Part of a small language model's weights: a variant of Muon for these matrices.
MLP neurons of a small language model. Each row is named by its layer, matrix (gate and up: input weights; down: output weights) and neuron, and shows model dimensions 480-607. Each number is 128 + 32 x the weight over its row's rms, rounded and kept within 0 to 255. A neuron's up and down rows have the sign that makes its largest values positive.
After each neuron's rows, "fires in" lists the words (lower case) most often at its 100 highest values on Wikipedia text that the model never trained on.

L2.gate1276 [134 133 135 175 130 101 108  83 152  77 113 150 115 160 138 176 123  91 150  91 117 101  87 134 155 153 126 158 155 163 117 205 148 166  97 158  83 115 128 106 149 115 162 168 126 110  99  82 118 133 119 103 107 108 184  62 138 145 120 183 121  91 130 142 115 133  96 139 123  82 105 119 110  95 139  91 103 134 166 122 147 127  66 130 166 143 149 151 133 134  33 112 128 128 122 114  87  94 128 101  74 113 172 160 149  95 190 125 101 130 119 141  87 112 219 101  99 112 125 143 150 112 103 128 108 122 159 163]
L2.up1276 [ 94 106  89 151 157  48  81  75  95  75 113 110 132 146 160 144 143  99  99 161 215 159 146 112 127  89 165 149 171 136 104  80  74 147 124  64 106 110 136  95 104  74  83 157 113 135  96 166 107 134 126 142  93 129 103 133 141  96 151 146 127  98  92 107 113 149 110  76  71 117 107 111 183 116 110 113 165 224 139 134 120 142 154  55  67 205 102 145 109 133 135 165 109 147 146 167 149  76 120  80 172  63 112 111  91 158 121 129 137 115  87 104 134 118 167 186  97 100  87 170 119  76 118 118  81 129 119 148]
L2.down1276 [147 131 114 110 173 140 156 130 147 134 144 158 168 137 177 142 155 143 116 128 138 119 135 123 116 192 107 159 111 143  75 151 117 130  91 157 121 155 164 132 142 105 172 161 107 147 156 159 106 136 140 122 123 169 130 108 106 150 104 100 161 128  75 146 135  91 126 100 118 148 130 104 153 128 173 127 115  93 121 201 176 139 147 154 147 128 157 108  97 126 121  57 134 171 167 163  86 128 177 117 128  75 130 184  83  93 154 101 129 105 124 135  50 119 137 165  59 102 144 162 180 152 108 116 163  90 156 155]
fires in: "two", "a", "three", "an", "four", "see"

L5.gate427 [178 137 136 100 126 102 121 102 119 118 138 120 109 140 117  85 121  85 188 115 124  74 180  54 175 205 126 172 179 158 166 105 103 138 146 177  94 144 111  91 113  89 115 137 143 170 116 137 159 116 102 117  96 164 149 111 139 129 112  78 121 136 133 115 152  91 139 118  59 108 145 135 140 146 182 113 132 170 135 183 149 167 129 148 153 104  76 158 155  88  84 162 119 131 105 110 127  84 108 145 166 135  62 157 164  92 158 101 172 144  84 130 155 161 194  55 125 132  86 186  98 170 142  93 152  95  89 124]
L5.up427 [ 84  82 132 129 113 120  70 121 138  65 154 170 159 108  86  38 105 131 120 159 158 115 110 122 122 118 162 184 172 132 142 161  83 116  98 155  85 170 183 115  88 109 124  59  95 145 143 153 140 185  74 122 115 113  78 101 106  66 124 161 121 135 115 131 106 102  78 147 115 104  66 181 100 143 161 143 103  98 165 109 137 104 173 127 196  92 130 108 159 122 108 134 162 149 175 167 105 115 136 159 117 168 156 106 130 162 210 146  87 121 142 141 160  88 139 209  63 118  89 189 106 130 125 123 105  76  75 165]
L5.down427 [159 211 124 133 107 168 114 103 188 193 115 147 223 195 180 169 125 135 122  97  92 145  83 157 151 106  88 129  99 115 103  69  76  90 152 156 166 151 188 129 138 123 115 115 146  70 126 147 141  88 161 153 151 229 148 145  95 127  65  64 114 130 127 115 147 138 144 102 177 180 167 140 196 158 113 144 148 148  72  55 113  79 124 149 119 119 207 127 111 138  98  87 116 187 168 138 164  96  88 101  96  65 125 179 180 153 111  97 125 172 149 134 158 159 136  87 129 127 129 122  73 130 143 143 145 134 116  98]
fires in: "a", "the", "an"

L10.gate1452 [180 131 104 184 131 108 206 126 163  95 132 128 122  90 155 106 130 118 131  93 136 171 153 119 110 108 150 145 127 131  87 129 131 127 126 124 143 136 171  76 118 134  69 114 215 139 132 134  86 124  85 154 104  96 123  94 103 112  84 120 191 111 141  50 127 157 145 156 115  95 114  93 108 166  87 122 128 158 174  92 155 115  93 230 147 132 141 140 193 177 151  92 120 127  85 192 145 126 179 107 129 152 138 146 127 153 143 119  98  47  97  88 176 142 130 135 109 105  93 153 122 133 161 119 102 105 108 186]
L10.up1452 [145 113 162 159 131 101 163 121 128 139 148 158 159 107 100 193 225 224 136  87  82  73 147  61 109 150 149 106 168 149 101  75 101 105  84 151 153 147 148 106 108 146  77 130 127  98 165 111 167 147 134 188 139 101 118 121 104 158 112 102 113 110  92  33 115 105 125 140 133 123 128  87 180 136 134 165 126 163  71 116 149 115 101 134 120 125 150 158 109 112  87 115 129 115 123 133  95 145 191 103 140  75  83 136 162  82 151 143  79 150 127 130 120  95 106 121 120 167 142 163 113 151 147 100 150 106  87 140]
L10.down1452 [101  96 121 208 122  73  73  97  62 173 123 123  94 123 140 156 164 129 139 103 120 151 149 159 122  67 132  70 135 135  71  89  90 135  39 120 171  87 123 105  89 172  98 125 137  60 143 126 124 133 154 102 159  83 146 136 100 100 121  90  60 221  90 129 109 145  98 127 106 110 114  88 141 124 157 129  82 192 132  53 101 146 140 128 144 111 137 127 153 133 142  85 137 169 104 200 105 108 111 143  60 121 131 142  99 129 146 104 152  65  98  58 148 112 139  73 103 129 149 156 101 115 174  96  95 143 130 130]
fires in: "the", "this"

L5.gate1388 [ 65  99 131 224 124 149 124  60 101  84 162 110 106 175 103 129  95 156 126 134 148 118  85 173 126 132 113  89 107 120 135 130 165 103  92 158  86 140 155  83 105 124 145 110 109 125  61 108 128 159 156 151  88  83 161 175 163 156 126  92 146 121 142 131 135 162 128 162 116 140  95  93 147 164 167 136 132 141 122 110 169 147 127  94  97 123 130 172  97  91  64 104 161 125 170 139 121  93  75 141 100 175  75 132 109 135 155 132 151 157 171 131 145 132 132 134 100 161 184  83 120 135  97  90 111 162 153 173]
L5.up1388 [119 146 119  99 168  95  90 130 126 126  68 177 143  98 190  75  78 145 116 193  98 112 103 195 148 129 164 129 150 183 112  99 113 150 121 115 140 100  99 126  52  79 111 142 117 129  92 113 132  69  83 121 186 139 181 165 113 107 140 182 152 162  82 137 128  87 128 120 104 164 136 113  94 151 175 170 103  86 125 175 136 132 163 117 135 150  88 129 179 172 195 152 142  68 105 121 156 114 136 214 171  90 105  52  99  48 136 153 109 144 183  85 173 165 141  96  93  73 144 114 125 158 125 116 105 136 101 136]
L5.down1388 [164 125 184  85 125 128 154 148  91 144 156  77 151 103 118 104 139 134  54 156 122 128 118 120 134  99 137 138 100 167  73  99 112  98 101 152 130 126 126  82 152 167  99  95  83  63 169 145 158 145 160 146  78 122 136 118 100 163  96 111 126 108 116 135 139  89 164 149 169 121 141 174 180 104 101  94 183  93 113 122  84 134 117 118 136  76 119 136  88  82 133 145 105 181 126 156 134 120 119 113 138 140 121 138 186  87  81  92 149  97 152 141  99 106  38  65 129  99  91  93  87 164 135 128 137 174 111  92]
fires in: "they", "their", "both", "two", "them", "three"

L7.gate311 [126 156 156 169 140 148 127  98  49  84 123 106 159 102 125 132 125 158  72 198 114 108 149 110  97 146 102 170 129 101 147 140 118 156 128  80 132  90 131 121 110  75 128 122 175 137 148  91 114  87 169  98 144 174  97 122 135 156 131 160 115 122 131  95 164  83  20 143 116 161 134 151 112  90 110  88 105 155  33 174 133  71  56 134 133  89 142 125 179 161 118 152 118 121 119 128 234 100 114  99  77 135 104 108 113  94 171 161 183 107 125 114 196 130 166 150 136 117 172 105 104 208 107 171 110 114  76  63]
L7.up311 [147 164  71 117  86 126 196  98 166 141 118 176  84  85 106 100 143 151 139 153  40 132 130 123 133  89  86 129 104 113 216 105 117 154 137 139 182 133 118 107 162 104  44 109 164 116 158  76 160  98  55 132  94 166 154  78  89 129 117 146 183 141  91 143 144  78  86 177 135  99 130 131 182  76  63 139 108  87 118  83  78 140 118 127 142 165 106 129  79 128 146  58 115 151 135 127 143 155 117  94 151  84 142 187 134 114  95 116 135 156  73 122 126  98  73 151 123 126 135 115 117 100  93 117  70 175  78 130]
L7.down311 [132 137 125 103 120 125 144 116 119 101 104 126 109 114 152 131  79 164 110 144 113 179 155 171 101 186 119 143 127 150 160 145  98 109 130 119 155 114 156  89 167 151 138 168 111  95 106 127 145  91 154 142 113  87  79 115 122 158 184 124 214 102  73  91 104  88 120 206  57 148 144 142 205 158 177 147  70  98 143  86  99  83  67 121 110  63 166 142 129 136 164 132 134 141  79  67 135  94 104 135  74 137 107 107 118 139 129 154 127  93 160  87 155 110 187 134 137 122 200 143 118 184  96 166 154 137 116 129]
fires in: "and", "before", "was", "until", "later"

L7.gate769 [129 100  93 139 103 116  99 124  74 123 177 100 198 106 151 145 103  86 135 157 116 155  93 172 108 101  49 110 129 142 154 128 147 144  82 156 200  92 148 117 148 121 107 179 143 131 146 108 115 150 195  75 108 107  97 120 177 106 166 166 101 106 155  98 182 128 120  96  89 131 161 148 189 115 110 118  42 101 139 123 163 147 190 122 104 173 128 149 122 174  99 141 151 149 112 176 107 162 147 123 127 104 161 117 151 102 155 190 143 138 187 100 208 154 174  87 113  94 172 158  86 112  74 180 117 118  90 115]
L7.up769 [133 136  94 147 150  87  92 144 107 124 101 134 152 109 219  94 146 155  91 156 115 156  80 165 130 158 171 135  65  91 143 156 130 179  89 178 140  86 172  83 141  92 101 111 151  87 185 133 171 108 147 107 134 140 110 118 164  65 139 190 131 133 105 157 201 117 168 161 143 147 159 114 140 147 143 195  98 118 171 155 188 116 200  76 134 161  49 119 122 171 121 126 119 149  82 153 128 159 137 121 166  88 154 116 145 135 138 187  99 123 152 103 135 131 159  50  70  71 127 122 148 126 181  96 185 148 143 120]
L7.down769 [ 64  94 126 140  94  58 174 199 205 118 125 153  67 153  66 153 130 131 122 110  74 144 125 125 117  85  99  93 165 120 169 125  80 107 123 155 146 142 115 131 109 169 132 107 131 116 147 181  98 177  89 119 150  79 141 111  65 122 129 103 113 145  76 160 128 130 128 114 159  88  94 111  86 127 104 114 116 116 151 136 109 164 140 176 155 103 103 178 133 148 102  82 118 179 106 159 136 135 130 106 136 116 139 103 102 132 181 190 138  96 154 110 165  44  63 184  43 147  70  93 125 119 102 100 132  89 151 107]
fires in: "n", "county", "31", "21"

L2.gate1182 [ 82 136  96  70 148 135 131 148 124 115  93 119 106 117 199  69 107  54  85 133 188  84 122 117  99 103  99 182 127  99 189 150 134  98 187 136 107  97 118 103 106 108 215 141 129 161  86 150 105 189 150 142 111 158 168 117 102 113 150 126 146 141 171 116 170 127 117 131 119 114  63 134 134  97 136 116 117 108 149  95 160 120 159 131  79 125 199 142 149  81 157 127 101 141 109  87 113 189 145 132  68 111 195 123  68  79 120 143  93  92 177 127 222 110  78 105 159 129 134 145 149 119 104 164 136 121 127 103]
L2.up1182 [155 130 113  46 189 123  44 125 124  80 203 179 106 145 142  77 184 136 117 136 121  66 111 128 149  97  92  99 157 126  85  86 138 114 166 151 138 114  97 109 168  95 141 107 129 136 101 109 123  92 138  86 124 141 142 125 115  51 133 126 106 175 118 127 125 183 148  73 102 154  50  97 119 132 183 145 121 100 129 146  93 109 176 128 101  89 149 113 131  72 108 169 113 225  99 150 144 130 172 141 131 186 144 108 133 113 133  80 124 142 178 121 108 121 170 145 152 114 133 128  85 102 134 121 118 192 172 135]
L2.down1182 [138 124  93  67 168 121 138 156 104 106 111 117 122 135 206 162 128 157  96 134 177 131 155  82 103 110 120 148 110  98 108 155 104 128 131 131 127 102 155 101 120 114 139 167 143 146 111 109  89  92 133 116 132 123  49  89 113 129 115 115 175 124 105 128 114 213 147 136 142 198 107 173 149 145  87 124 134 114 165  74 100 100 101 115 171 141 101 118 141 141 128 111 143  73 110 163 118 181 153  90 131  96 148 162 150 147 158 112 144 117  92 110 145 114 155  88  88  25 139 113  87 125  88  58 143 144  78 126]
fires in: "military", "army", "railroad", "force", "railway"

L7.gate803 [157 102 159 134  82 103  72 105 160 128 111 136  84  66 178 167  97  95 177 150 137 118 147 140 129 129 187 128  89 102 201 126  97 105 156 132 163 138 164  88 105 103 107 143 157 146 137 130 135  73 186  97 142 113 139  98 116 161  70 126 115  94 108 104 127 109 159 162 142 145 133  95 157  71 115 173 171 143 145 111 137 134 126 103  92 128 172  79 155 104 146 134 103 143  63 112 208  97 155 125 130 169 154 122 144 148 117 165 142 151  91 149  60 106 209 166 113  51 102 188 110 141 134 164 152 146  93 129]
L7.up803 [ 91 154 129 136  50 125 100 136  94 159 180 141 135 150 142 160 145 149 142 164 128 139 128  99 103 206  97 113 107 135 124  68  82 192 177 117 124 144  82 119 129 113 147 122 137 134 113  71 138 141 105  31 105 113 105 104 137 175 155 143 123 103 180 168 134 108 162 122 124 167  86  83 144 113 113 114 148 153 171 126  68 155 121 107  63 117 152 133 104  96 107 151 104  60 100 162  76 135  60 149 137 175 112 154 137 123  78 160 130 124 106 107 133 117  80  99  99 106 127  85 112 169 148 144 114 177 171 124]
L7.down803 [ 64 133 126 185 129 124 128 117 113 122 134 125 110 100 143 137 102 105  97 119  87 146 137 121  70 148 117  91 119 146 146 125 105 116 117  91 127 129 118 155 155 140 118 132 129  86 166 126 113 106 120 132 205 164 136  92 105 126 105 137 191 112 154 136 149 124 115  99 123 164 140 158 168 132 154 137 177 180  59 157 126 158 107 141  93  89 156  82 127 152 166 110 135 127 172 134 145  79 208 138  55 142 163 142  98 108  60 158 119 111  95 154 131  72 179 100 125 136 192 201  81 139 150 121 195 182 113 100]
fires in: "after", "before", "until", "since", "to"